{
  "num_hidden_layers": 14,
  "head_dim": 32,
  "vocab_size": 2048,
  "norm_place": "pre",
  "rope_theta": 10000.0,
  "rope_fraction": 1.0,
  "init_std_up": 0.0299,
  "init_std_down": 0.00283,
  "warmup_steps": 299,
  "decay_shape": "pow",
  "max_seq_len": 512,
  "doc_mask": true
}
MLP neurons of a small language model. Each row is named by its layer, matrix (gate and up: input weights; down: output weights) and neuron, and shows model dimensions 96-191. Each number is 128 + 24 x the weight over its row's rms, rounded and kept within 0 to 255. Numbers have three digits each. A neuron's up and down rows have the sign that makes its largest values positive.
After each neuron's rows, "fires before" lists the tokens most often just after its 100 highest values on Wikipedia text that the model never trained on.

L5.gate740:157149130174124094078127099122148156143108078140148136142128166097126124120121143150120073148146099133140178135162117150139180134114117071144131186114113141131097149157155070143123145131134147141154157130090144132106147138103119147132109144147097167064116130148097119134076130104114125144
L5.up740:140138121146151103109142123136163149121134079107107137167141110152127101132140144123134086151141133111114169147129088092167138128128166109153112115125136166123099132126144062174122101133156161127106127170114129115087126142137103121147153121145117184117101126142121152127075128136103140110
L5.down740:127115093142136131115173103111120128145089109119148159153128161147144097108088153137147150107086133113175099130144079095132191164110126118114127157130132144145099175123165119120095103142147138107135173147106104133133125142115087105136196160096129127134171152155082126127153109109139105128
fires before: "s", "r", "ment", " to", "d", "t"

L10.gate283:147132150096133142141127133112160116125145093130175157091117108137127134139137115106113168152121123102118169114119117181161153115119136149161089140132107144131119137139147163147154119151105114117151128126158090095176160121121125133130103145109155118141129094173146114132162172116090150081
L10.up283:169145138113158105119146142143105148130139114120120104110115163168119155146127119184144150122122126148129109120096175117153109129134136138157133110137117093151127123139113099125121178137108131113149158102109154091089143099150139144111157127174148113141114150112096124096128102165095148095
L10.down283:128104137106154124154132105084133099158180102115184118125161133109127149133123145110112129100149151130118124113107146164090135107144125148176107148105134126176092151093121163116127093162127128163125125151176131084174102155128116148096156119126088122126121115149113142130131112091117144147
fires before: "\n", "-", "The", "===", "S"

L2.gate580:135142119163098084169144122125147121076097132125109186167139156132082109119114164117105111125118119143130144144117090111149179071136151124128124173164153173133161131099097141119137103181143117154130144137163108105134160105132115127114104120098115120139164136153088104095146139130136110168
L2.up580:113121121154104114128143137136151131075084158183117171149136142138109109110105163133175156147111127145121115170109124103137153097116169135142120161175179164120158094127117121124142134145145098144139113142128128113120136124137112136115108128091112132110116134138087127109151164135148092190
L2.down580:130139113156136133161133137105116108127158121122111121118164157156109122145133134131113143118137122148111100137092084135158155134121129154115117119110134165100124114109135127121167104152123127151130146116148134118150129128133141107093149122144143119133149151120117105068151118087116145137
fires before: "|", "\n"

L2.gate679:138136096185091123118147129127164127137131097098153101122123128117133122130122138148129086140133171195097120130152103133146172133147123110094093122114098129159131138125159142133129132141105124136124087171131143138115128127119080175165129107128125103132131132138127139153102117140103158140
L2.up679:126126094180097137123142124147165160131112088106145086131113102089151103139110130132128079159135162185084123139189085137144168143144134127118091115121108110147138158131144134132122131154115126141118095161111145111121113134139083168144125103147135092140135135149128112139092117147106170130
L2.down679:140136072152121116132109104097137113128141127109092153119122110110131152156112130113124113147119219118150080159128108132056137135130135086158086089095107127161130125171127183113130146131117111126118156166155151157147129160157099141100130124112107084151150147129147141118143079126091124143
fires before: "n", "d", "ri", "ry", "mp", "l"

L11.gate339:102142120122124107135148134101137144103123085100112085151120182124137098102106130138136126163127129152118128145126192133111143132156082144116108161102113120151158127100159117155162148143059077140170167126114123122111132138125095143137141125115132154152134142172126140118088132121116142122
L11.up339:107120168144163138124138120122135128140127116108122063122139174135095122110092110117114115144142132165146180162104140109143097125145136117124110084105150097137147086128153114141146124130104081105145121148099102090134149136146126179127178116124138167135150146182148129111068137102087141123
L11.down339:122119117116140118147135116122107131113138141141118166149152113147122160114113127122137080135142130129123144149149117136153108150140179138131111142107131160104120160164133130098124110135082146097136135144123154162102101134105107086156121115074164114149106133092182182123115136120129117122
fires before: "ing", "u", "age", "d", "n", "aged"

L6.gate11:150130135140158132097132142116146110146127132171142111123123120092090136127091098106137096178142117146117128100125158159137119111116141134102125173121122103143120119146145144100159142126167136165141139135100082125122116167117125095126151151165112149093118114121164139130075140144093116135
L6.up11:168134109150110119171099112108151114099160126137152172139130102137152143138128126151089161087136107108145114112133116093119139144111128111150096125092097092135127136120119138159164094122178135084102082155182143124140103113121110101160163111101137156101135125138123133121174173112090076158
L6.down11:129135129133149135118145111104133163115149105141154139148135112120146128119133117128094139133139107118150150111158113087128126106142146100190133115130112142109068124089146099106125149149124097141126120140090162147137125130127139160094114106123106083113180128138132146121158105094155163163
fires before: "\n"

L11.gate647:100120127138172129092134121108118138108159094096135134131151093134099154108145152120125159109129133138143180115118154172136148069123116111163125124169136111125135119146121138205174126127134091156089085101128156111174114108146100118104106116145125138130118115140129106112118172148141134128
L11.up647:112148156164145122139145145126123143167111115111164105102132149120125102155147112153113116130171143139101131121108145115160081159126135113172075183108121121108153084072134085117112129106103125138137144142147132114080115147110115138096133148129113164087105124084088080113148103128074086126
L11.down647:113084150149119128126135111113126127133196117114151098125127114102148096137153173076098135121114102133133141151134143132157116147153092141193110068135123169123125150113125116112136173126177158126104069123097138165106169112172164155145120101111111110102165160110135145121179141153092092135
fires before: "-", "\n"

L6.gate688:177147103148130122092116075163143116132147156155148122142131156101140093115122119135163130153103111118114130084151144129149157131126109105136139126142125143112131153096086132177152088142140097146139080120145139146142126084100126119101118147162154160119159130159119114128116139170089129104
L6.up688:173121112155120125099124126152162109156125165157145100147137171125128076112128129116135130176085111110129150098130128134155165132109067127121162102139156108103103141105102129124150128169155077134131082096136138148134144133125150088075137146158111140130172142137102085112150123147129130110
L6.down688:111127130148152110113114125142144156145136172126070142140164147135124146128130166101110142102166113153126128129124154119083125108111131091136135178138141114128175119139123146170169112140138156114121168112134096126168158133143150091109134103100152085126071135139131175133153157151102120157
fires before: "\n", " is", " was", " The", " It", " England"

L6.gate206:197115156135129087179166133155184086145102132119112131126153144100134120130156130113152150125122113126144150147150124146128107102148072084109134131142115081160171120126119127159136082111146137134134116122112090113146165125111136162103117155149129185108139157115141169105112143135109135116
L6.up206:085151091104135114116154121157168132124090121133151134109136105118096135108102106100103124139089131129110111148128149138149102124075111118090116144112095126146065166131132144089140163144189139143138132133136114156135108124114121132158162117123157120124114131156124113119074162133079080125
L6.down206:125127111109118093112150118116150082107129153138132102143132108169129147106141157057124131127136104149187134116102116107137098104130109113175139127124114150116099154097148099149171111130080087167148170072108147171118096114145126139131163145160140124098130158146171105128146128112127160127
fires before: "\n"

L6.gate294:101166148149103073128110150135134134110110105156130103140136109099122112110147116129116134152119152141102185084154168140106140151151101137142124113145129143108109143103144099126139183153108126173118136148138151101121137085078101154137081156142113112137120136141100128164099146133095119153
L6.up294:114167131140093097130105130120092128125147107149123102120131089103137125073142090100118110120121141096140130128127112128140147141136148111106101089129127158140083114107129121118134175173152144137133148126119177112136111102131119102143087150149161134132127142139094126118116155121101113172
L6.down294:149136137187126125115099133119173112098144157135120140149085151135081109064143096125124154153141144130139125109149113134147127094127124127132147121170112128118145139178153124133147165137143129141094096126112124153101130104174093156108083114136116121134135152174123131151118116150183081120
fires before: ":", " |", "ed"

L11.gate343:131151140163099126140152110106150123106139112166164137119152112140138144123154152107137136174118127111162142105131105102109135124114115133123114140127123175106121124192145156114136115147150120122156146124120147164131166089113184136107139125119113127180118077100116084158131125147097155121
L11.up343:161107146177141100100103134172127130165146075152113174139143131125107136122078163127157128113068101162099141122153126139156145139115176115140107146100132155141082155144094167104140133137128151109097140146145121148131123124144153155126093108118189106155147134113165155124145115138090091118
L11.down343:103153125128156158134116133094123165095118101106189133131114138122123104136125130116156122181134114117121158131136133091098164114128117133150113133122145139119098152118140118136133106085118059130130139099153132166109105115103142057140055117140171148112182119114106113095134131145102153127
fires before: "ing", "ed", "s", " by", " of", " to"

L2.gate278:144154140118090112165167108122142150090109129118161146167110147135102088131155189096098125131114099128135111125141140154125108067122129116135130136135094116113109121133125169133134095142134128146155132130184088106108167104105085142118096155125126148110107105117111144148126141150112134135
L2.up278:145162152121096138155154139114126131124085160126142145159112138125101067149149175100099106144115089133160124132139152144130111066109140121150112137127107125093119118119159170132142091128162134122166157112171092099090163119100077128127119173126134152098108131110121132127116120141093116138
L2.down278:129119130142131070162122155129163090086158102094090121154115153137159125098127147077127097097144118172123151122173149122143122123088119165134133148163085139139114130152116152131116132106109103096108134070124111130115093162121134135108123190139133148115156173130152091104122092107121104128
fires before: "\n"

L2.gate481:164140121144117106160100097126120144132125108126105161156118099168099146069147141116103122150117048152138119156094118127152153125146171115100149103154115168149146127136138129150118129136072129158181153157092100104129174123117120136137132117085134111103105124091099113098129137189163110152
L2.up481:151131098154129102151136047135107151141140103133123158141102113136122136072127167121131128151136105124129123151105131132151158133111195135107129102149104117134144158128114105135121132135100122176152111133146119123152152126117127127123114091097116117070107127116086137133158160162149100102
L2.down481:144141083156121119137117109111162095142107163173113153128102135132092124124112101109096143106123095137135163136140128133139108128088155154119168126121100116165094178104144083110119077121145128128082159138100156104163146111155117122120159126112148126119098153110150114132141125106086111145
fires before: " |", ";", "\n"

L11.gate90:116121150158119163105133117119150137123100097145149083132114110125118112131104140139141115132119119128107167174095109143142134121127084099139130157168145104111118096119126134117151123128144127138165136125169084087161106116093152072112108147099146143092136148156138090126109142198115137161
L11.up90:115161120162136123145104121116184113117118131177147152077148100136134103149134115106121142127170119111124116118142100128115168122151121105116129147135091122142146130123076124120129107161158131118089175160142119112117085106102148121117161128139144167127119146088131107112129141111137120099
L11.down90:121089114158095099110095141105110105145118149127118111133130137136095151117142119129094148114130098139195121098133133149157160152137143180173121116156148144143102125107160117129172123109100124104159135149117123156122140115106110128150107115148149125111110147160141137087141117139148178180
fires before: "-", "\n"

L2.gate234:137109155135137123163116064195113116139129137129152155129131087139154136080120135134103127135135132129105139088139173137116136115105124123084143136115148139165112119130142119147117139176137111181176124139096139128134144140111087141102077142129111149108113114158079133121124159178141164096
L2.up234:141162111106134112148135147125139111169098148151108117141171121119129087154140093083115135176108114158096127120097179141133157134122152119139121148162112131125103125108147134174120142155141150135162142144110103105157076121141104143130123136111145135123152103140114063108149096161157119165
L2.down234:152145086145106093148069120121107125136151157167142118137146117145130143133131131149113085156137105137115113117141139115138144154098168146110106158126129133118128117157130138120119177154113116104165144113173135148114122125132091129146134145149138140100112145103153097150099122117128187145
fires before: " |", "=", "==", "===", "-"

L11.gate82:135143153099111121148160115154140161148110116110159108132132083107095128122124151153109155092137107153141125104163166157144124126133149126116095110115123151140098100181159126178131146135082140144147101133153130123089176095115094162088096121129086152144125123107119107137125152127142137150
L11.up82:136109153093147096121097123094118092128129110113127160122117135172136148085152139119135174154135135107151134084110178098168110143124100129129136092121107122067150096168109118092132157129130134135121153115107152125141126116100073126136122078143098156162099082131081142130122139148138086119
L11.down82:149183097161077142091139110106129138143129118149154145094162118074109134097128117155077171135170130118165095148117076120117123099147140117161088114144085085133138124140140117119114140118122106110127171145146137098143147149128109108140101096139142144122127139112150121134137124137157139115
fires before: " |", "–20", ":", ")", "–"

L5.gate359:157170155138121143113154114154139128116084125146165121166151122126139150080108133128108087135138076094141096129110141143115155090139150132095148142143103145125135109126112113115084085138092151167142142140132133099188155118090105124122143197087149125122132121112098093115118122109118118187
L5.up359:134152129161165122175126101135164140093080164124120136150150103145130124138098112085097086117137068086151122173110167169156154102138153136144116114155090186149148130125112130131126154087090137123102168107130139095164127144120130149121147195134129090136118129093155117120145135121108120140
L5.down359:157126094191173141148072163144147142148130141136123102147128138114097117150147124148129088112142132115134146135123107141103123101122115169125128157179132167111136155146138116138108109120148146112124130144093123155170131103169156081142131117122152108087140115152170161120177180129166096159
fires before: " |", "\n", ";", "."

L7.gate386:175102100180113159116118091177122121156159142133146125096134138085142085106112133130108157086114165124121167105178115137118167122127104107107151141134147149159149136117109107163153132118117097121109083108102090103110154140147163151095111128141109127118146127119139137104147159141105081103
L7.up386:167108081145138129098143114158137108128144106135120151121152140123125076140120095081126121100115112130111112123156110133146162078073137099135132103147102115146126150098094171120141144168124111121089133103122079097108163122164127191133119117132104096130145111092097135125160123151131136097
L7.down386:104138143128136133107084102133137148110124187149125135111125124138080118117101163111106158115143160127159072122112147133087135163118143141075152170143121149134138166117160112149099104114094104129114139091144120161108114135114149153098166133152158144119173097174123140076176124101102093172
fires before: "\n", " The", " It"

L3.gate327:159153134110098118094150127141134109180152122116114122135110127148087125088126164135141117110134124123103124106141122138147135110177142144083122140129137107142111114157114089119130129093143130135161150108155107079141151131106111157110140102170088170123111134110107154121104147210146128096
L3.up327:154109119128099133109141108131124120164146127128123107147082115139070120123141122116113124149166129117115108091136134119139135102177152136101146146130126121143144139121077075107085141075114136163151147126159091088117183116107156142108127157196084148154127144133095158080144137172122152137
L3.down327:162113141112149113144143128142140141131127136141113102133113105109124101129111141110141116154144109120127132055093166105092124129144126112155133161140069120146072118142141083091110137139128107084159111111180127158115146135134134112144128134102110118132121080150104147099097117147116135158
fires before: "s", "ity", "ip"

L11.gate496:140135134158116124111146099144155150115113145138112119102143151109093140126136115185138122136126133113124172092142110118107158116151123116164105137128190136139110144149123146148137102158092150160176131144115122108132104130113126187099148138186121152129140095169103092120119161130163099107
L11.up496:104112118148156125122169107107173132120151147103087124116142157124121148150145130140133129133146121093153153139156120110119183133125124143136036109107170104139110162168108135138122104153107138124141150140150128087108115167127158187119153145120127119160131131115086142109145156115169093132
L11.down496:104114108130128107119127146134145125096161123150124138116094116133108106141161117102138130102111082104130128120146107118107143102109130134105138151098101131201119114162144120105117098126127138148134104091178129161125164109143106108112114122101143095102067144182141133121102086109154093131
fires before: "st", "c", "t", "s", "gra", "g"

L10.gate581:131160132109114121080159105170134135171127122140129081082152164076133131102154126133165147150105136114117140122117119145116114079149123120122161096158141119128126149112127139140099133156100142175140122170108113113115160146117132151091119171123085134130141129110093112083112109109142137136
L10.up581:149109164131137137136147083133160158157130109159115091077158126084167119114145095092148142144122138152139139114121103158112128088157142120126121115157145136159118145148129137112123143187121145171121094128114129137095122163136162121120110114145076151117146138100156159141076100121088112131
L10.down581:120104136120166126141142175133123152113128124115123122116108099106145189151132110170149172154131159137120164142128174096144121115075112139098122102136137081112139120107162123098150107141134140111125115146124138097099165119143151119104144131107159130106130163125137121120138161128131136140
fires before: "th", "tern", "ing", "to", "re", "s"

L5.gate11:127136128139131104117119116107137134169111118123112127146127172133129108141157139128159142097122095113085151061122183140165153136132158106137127162107187134131141129104108103171115141143164144105123129150091095093090134114120116172121103143137142164152143125156119107116074138104146147108
L5.up11:131129150130150092129135138128145121133163125131136127144141113158102080140144177109166094098116145141096124081094182115132146142147173137141114151119180150137114112130115101180130121158140138123114117120145128113082150082163117167115117110149164173178132155149100095128077129092144113099
L5.down11:142122137176157108138134115097112065112151165109148119097131125071123146109152122083155161130180115153130126122132115132125128094086126159138105152117138123153092125115123118132122109142138134102119192166101118150117113123154140134135161141130107130183139120136118133128151118179121145137
fires before: "s", ","

L6.gate282:107169115101064089119139138139125087127114131119149108161156171132111184117154155168104165163137095140117138108128141165116107050147089125097126141134174146131137121111126134095128156122137160134126179113114134126110116146104048160137105195128132158100140121142139080140100140124135171129
L6.up282:153122130099093130152181149090154135105106129116125139177136129135078118142120117124097174089083105125139189117108100129143117131145129122148120135082131102136151139098130133183167097125157133105121151170118106103135145086111115143142127133154117094118129129139092148123149149132109115148
L6.down282:149138149095127140119148125062155120068108119139106135153148120125067124125142098123118089128141138148145145154132102096118128133171133147172098112140107133117115134102121145135143179114138091098125074155103167137091141127156098108138133139145113176130144144138113171103156127124152129135
fires before: "\n"

L11.gate108:145121114162143072085171117124184147136116066144152119165130176145162142118136158164172138133108116113163161082152129144134128093125175087133100149119111139164133142149122095137135125135121160098136096139133141130091186116140128152129133136145135142112145104139084100139077142105157103139
L11.up108:131121122163134085115141149120219141116165116152181144120111149149112119160114183120101138142143100135167119069128099141108102110136159117164114126124094143181114140115114115106157160105155144084131101151142119125081151129131172140130153153118148136137158138087109084133097143095103107149
L11.down108:121125108145168156147167100139177118111087103111149154134168121111123139118072144080138100101124128127109111067118085108147117131182138129095104138147153117139144122132116126125152111187134113089162132127143126153116117125129148096128118134157121116128110103124158155094115123123105118169
fires before: "d", "ly", "s", "ment", " to"

L11.gate695:155143125177118109099204150130168119153122127080109150125122130114110155127114109108145148110119094105117149120146129110128141131133109115140148106128176143142134137134095107201158114105136100153106094099128130146107113129147151124122150148172116131129153059129108107151159191113096106087
L11.up695:141137101142109109122128138158135137113144132132106101174097160155130100179148156131118131092144106154139116173155103128089135116120119103087131131181112151115157116109106100120156090127087097110121144095110089134160128120167150176100127122143138113159135121111122101129116131193121133136
L11.down695:120156097108136119122100128141100117097157111135128134079118148082157157121155120094106143092147127111139149118149155171143122136137150128099124132073110091111086166103121118152111126129161160127139133106142140116121147126086079132095111119134147142094110116117137169142160127113107128118
fires before: "\n", " The"

L6.gate506:141181128153104092102159102127138130133142134126135144164136130138117167126133169113107112095096132137155174103142106120104147086143134129142135166168140199127157137114130134128147129109092109134160124172125131120149145114131103183083143197111121156083135156113101113135120125135124148147
L6.up506:146120139142095104130149146129139116123093154126136148139148175140093134131133112094158079131126139122123123111106162133130106100135121140136109086138121148145151119113125111135127077092108130114107112071097092101150143134155139169074120161159123153126152144136170137102138111130144145132
L6.down506:109127124120131142110142110129125091126173144188104109141146143165129125148125127126098152132111167138158114119121131157141110119122129110077126115142130107097091096109122108142157113119180151146150084131154153139134118118137112122129102111152106121079147103152152134071140112128114139144
fires before: "\n"

L10.gate540:176163137159144099147151148147175160126112126096131134137107126127110090111172139131117164134137093122105178123094124132147173125117097104100132130099126123117157114154132111130113128127115117145131119136097111166125136099101115163136151151128108136129165155115154135144117137179111154138
L10.up540:166116119124144110171126169145178148152144105100128139150098100144119107138157134133120159123140122125112155167096125138135152161105076103116120126079123142129128138149140078116105117115127117133133125140099142165128129084121140139113171142127138113125141146103130139149134116161122162132
L10.down540:111096153130084166152136106095120136123107177106139108139092105168132125175129120076122162106144109138141132097134123172119104147119137116108101103122164138140187154134123127128118116126154143116144153129146144149096106128125121167111145143154151154153136151155102114122135156125055185133
fires before: "s", "ty", "st", "ment"

L7.gate733:163164182132117087163129127160156144124140137120110126136147126131113141076156147112141115176150144115129143196116144145115165073119160138090128104177149134149100108138152111120127171127119105183116102146111147126137185049109133144150129133128151121135098090125098138107131133120167167127
L7.up733:119101157115151134107128113150141147153148084126103127110126119151156130100097113067099158157113086118121167132138163148201147109114118107112129112109130125100116111133132170128155162120145151165146120173164128107127112096122136086128115109149162132152105087189144099142089175115144080096
L7.down733:115143134096174139107138103148123145070108121122127129097120111139092113132087151119132163137107120132112137148128110130150104110090137134120067145151128077070152096148133103112159100123098175118106107127125105121130124120113125146104110125143132087150137148145124165184147160158106098102
fires before: " |", ".", ":"

L2.gate253:183178144121104123146136154122109091104144107086127157139144145121113104080133122147151093113124118089135136139126101105134114093124121130165135133097132073132117093111147104121124104135128136198120118169121134129151183127087138133123125118091111097109129097105121120136133139152110154149
L2.up253:165151148142122117144145144122090110109111140111147158114155183149107106114109102157179101104142124096146134155118093099157116121123123133132116148103146103131112113114143088145136104134121134177110106119128130092149165160112122116087138124093140109104113103128130111108159157130125151147
L2.down253:138140137152094134169115136116110154123137139115129132129169148103164095146085121121178184093106156099145102165152083125142108133107159099104123147143115141102109110092158137133179101150141113163149150077154134140166147126142154139140101118137169134123161154125156117079150141093130162117
fires before: "|", "\n", "|---|---|"

L7.gate141:175139157114083105114137114116133137161178165115139092149155103126096138095112137115140154071129148125112166118128121121109145089123149086114149147155137161142169125124134083127158141126153064139098131119091129115134116082136150144073128125151135149129151145135140132094144160171136143096
L7.up141:149173182141087078149124117128163137140123163127132110170153108167079146119154107121124122114128142157120153095171141126125149089104134100117116128141126146164135143109146107175175113132103081125109134114137118100126102069141137186100136150172127131136135136153096130136153118143127139080
L7.down141:154161143119141133122155107127135124143148129131089128147112112146119107124123110053091140134116108123144155141108127095156137155109142139095124142112143118088140138150144122120166100130148111117137122095135112093116125126156142126122164127173159159114121105081158117110158132154131140149
fires before: "\n", " The", "\"", ";"

L7.gate764:097107100136149135105136124156113108118090152112134087154088213138097116135144126159172160146117121187130134122156164121121126145141144149071164143100134119120115093131074104132090105131131116125131115099134096106103131150138145138131140154198122127120098110123118093109096152157146109114
L7.up764:143109128165138106101122150154112120162136146153146065147090140111102071091150140144142170124126128163135131129105170136131156098110138118151124116119147158106123111087067113126158063134147156104143123107113103111119128121159102112090124120151129134130113141163096107121126172158092113098
L7.down764:145139123114113116131109128119133135139151112135128110134179125143139176142088144142127105132137105121164116170103148161107120123138113134129098097124111145156110141089126103104136144118115102040154139130128138162145140112088102112146095128101134138135144138102157096093149084128157148183
fires before: "s"

L6.gate610:138139143127091143116107108154140115076158135088144148156087134157095140149144151112092152092089126168130090118146134151126122119125123118149111140114126118140171157108107155141144161145151101120173119104137130109153135156125127160130118127128135170105139123127105120115117147139113144094
L6.up610:135145128161142170159167144133131119129124133108124134137088064161138129146085164127082112120136127116122117138136129139125164120106149115109125155140140103148167131172140147127129120129154128128136159165164087136111138147120124120123123082108142073134113125075167114122137148176097105137
L6.down610:152133090144160077144134123095141090126120165168143093144141123137139179159132103084130135120137099102155138146141107095142085094128105170144146157106169136131134152107132107128151110092127132147104117131125150128101103130131145156120118129152115155105178149122140118133113146116120155158
fires before: "\n"

L7.gate170:151137076149058111130137129189090119123138100149124081123110125086141125123127104123112145125123128145120144121141150114129155084129096127119129131123132143101129150070091105122142137117143104141182106135116090116157155097103115107132124152139117140157160094128093081150129152112166118135
L7.up170:124081064116086168139162120201072112146173131124115105136121146127111092165138128118143141096120144136121145150107147114155140109117123132095122082133128159092139096082089084154119088148153116117152139127113124164125142114127105122125143126119134138139150138112123122136129176138159138101
L7.down170:164120111132118093102124135106081090116118163164086138108155145162180100110114098119099156101167123132137088122159135161125116125128107104100139140106141117116160158159177128103178122142151114114156124093132135110125140145116100139125098147181152145133096096143127084115177163123133107103
fires before: "\n", " The", " In", " on", " for"

L10.gate334:145218128141115128167162123126152157173116140118124135141124140111138121102148109089124104077146126122113177078129114127156163104147129096118104142143138186130156152157137124143125108146133090183148138138119105121089118143103149171174132162169056112146146098091126101151076128155143170135
L10.up334:158164112118140113166155131122133155173140153134126136127110142151135154122134092107130132149133133125153140073132126133138157125135149118110110122129131132148154152122175128140113097127126136153151171161086150108093128141146150160152132164157097132182116084088155102137107129136081148111
L10.down334:116105114110113140154116078115137131117124141107100106096123091166087115160112111138174116114137133128171107095111100082124094124169111125117118106145126121152103148117122146126161102095148137125137156129126133147112144146054124120121088156168147140111160106143141111129153108146125105119
fires before: "s", "ll", "it", "re", "st"

L11.gate333:117155141117137112120121153191166137132147130128166112149153143141150127124133141108142136118100136147101113095135124105160111115121087123183105112139116153133154145121134144136101134131152132123154100093122163153168125155135173132114122116134109138121111110137133125134109119106102117076
L11.up333:146125129137105123130135123157110116127092116110108111157156140156154124154131131108142138122086103180123091080097169108116091142160114164168135122135110153131139135173154104103132157176136146122146158100092145156145130114131135127119123110140130129134098121121145105144110125101114110145
L11.down333:103136101123118141128116111082115121117125163107124118168140136126100156153117115176069102098127106076154150165116147112131117142138124171120120117119128076146101146096107093158090103109147064077122101153135152131125156148100113113117123100106186200121135137135121117089140103148107137096
fires before: " by", " in", " to", " for", ".", " as"

L7.gate120:131110115192119132128161085140149107128122128102144159147128179132103104138122129147124060155113074135146160127154116155147156083130181127130132133138114155146155129120122121181140110113143113133122125101127140074151180142117109164073111165114120155115175108129148137120117129100132117141
L7.up120:123114099180126122100131107141155111131109116090150147141121141146165104133122111129136071136098106113152134126152159170144163090133154135175118105106150166140119110102125116144137112078162112130130133096108123087131146141131091120075123136097144167111192130120171117127139119106131109146
L7.down120:093111115138146091132112126133111139142109113125069114152141162128118189140101117111090127110138115137113121106091151152145105130119114109121144150159130118143129070108170167144154100125151148125084149131130096118137125167108143175157147115121107097126152128155121143129104176104125106094
fires before: "\n"

L7.gate201:130162162149071099108150135160149173108121134152162163088149137132102098089156139125148111115133139157122142153139137139140155090151114116123128144159138175164128121162097109133118111157111104157162112147131120122109146111125143131113136142146106131112161053115155103125149166143152110162
L7.up201:120155124156081102118127141145137144104123138153145163089147122149104111100163134106130124126158172173117108168116108106137156128122131116126128149166162182170100116176127139119100090173123113119153137119145113118120134124139153122122159154149126131103172074132153097106140169105149113179
L7.down201:102159099133121088148099119121097133126115129153193136107138110167132125119110136114139135086143143154152111167085139127140104182140138158138144162137106140138078117147128150142105137124134118071145140149130139105145113116173136128104134070140169138121145115130147081135157112112123146145
fires before: "=", "==", "===", "-"

L11.gate709:183141177135146123099166112138141142141161082097117110141146182152149122154161121120135136142123123174143146088145148109149106092147143079132115128145184171140138136157155155177147118145085121127140102121078099091133174107133112166112103142155128131164131128118150137140156177140180146155
L11.up709:115129073104121139153123127131132118114095143160150109152153105129122156136150114125093139093101112138141139112095149092121116142165137161148108127122133157154145147109092140142168137115123146120162145143128095119144116091120085089123088133106148148141166154141118081083097160092127092158
L11.down709:155130125133158140108139124093101115130127119139114129110139162125091101119146155161157139150155102143129107096145079099117116096145114086114098111168112131098137127103148115121152092143112135119132152116095151128078158134161154135141166135146098147153173132154130185093118102135147145154
fires before: "\n", " that", ",", "."

L10.gate652:178116131153086082172166182123137136102131115136141112131125175138106124117116127145099130132098115149118139102131092177120163063113143086116126167145118137137174142149147114153160154138108095172150125101126103123123149123127131159106131163130087095145168099102122134142137136150167127115
L10.up652:158098100124102119140142189136136120142142141140141114140140183145119095139165140137099143131121136127125135116133109165146123046132165110139132096164154146148137127137116083130140131158090096158127135106103117091118158087140127141086136122139132106155150135104107143100141143162136145100
L10.down652:143131079075136088153136129165152145103096118116101133085106116132172130126146087119108144078136106123119122108131119142141166137103175128118146118081121120086108161117110154117154101152128157113129124099134112114135157138136111154131167167128149134173109143138132130118139172141134079116
fires before: "\n", "|"

L2.gate759:138179149148107110151152131128113121120126089116163140144158136134092132097132111135154162115146109079135132145121108123140142116149090106138135124108139089144093107151113120124152082140130082166146098111104132121130185107089075104124124132108126104132121124118132141147138161140090161161
L2.up759:094175135179120142130145142132124131143126100127155135157145113125103124085107112142163147137156105063138126125121101117158120128128093146153143137122165093141096110150119107129130082166117098174150071122128121120132170160118094098105132110099131121116111119094147111129132146144122170136
L2.down759:150130133145099173152108159128128157128107135101123130119153131105176085136101126151167152126103124127161137162169099130137111131081162130114147161157108148152144124090159158164193108112124145153154170108147137143192132132132160123102140108120161149121121154151166110085149144099133122142
fires before: "|", "\n", "|---|---|"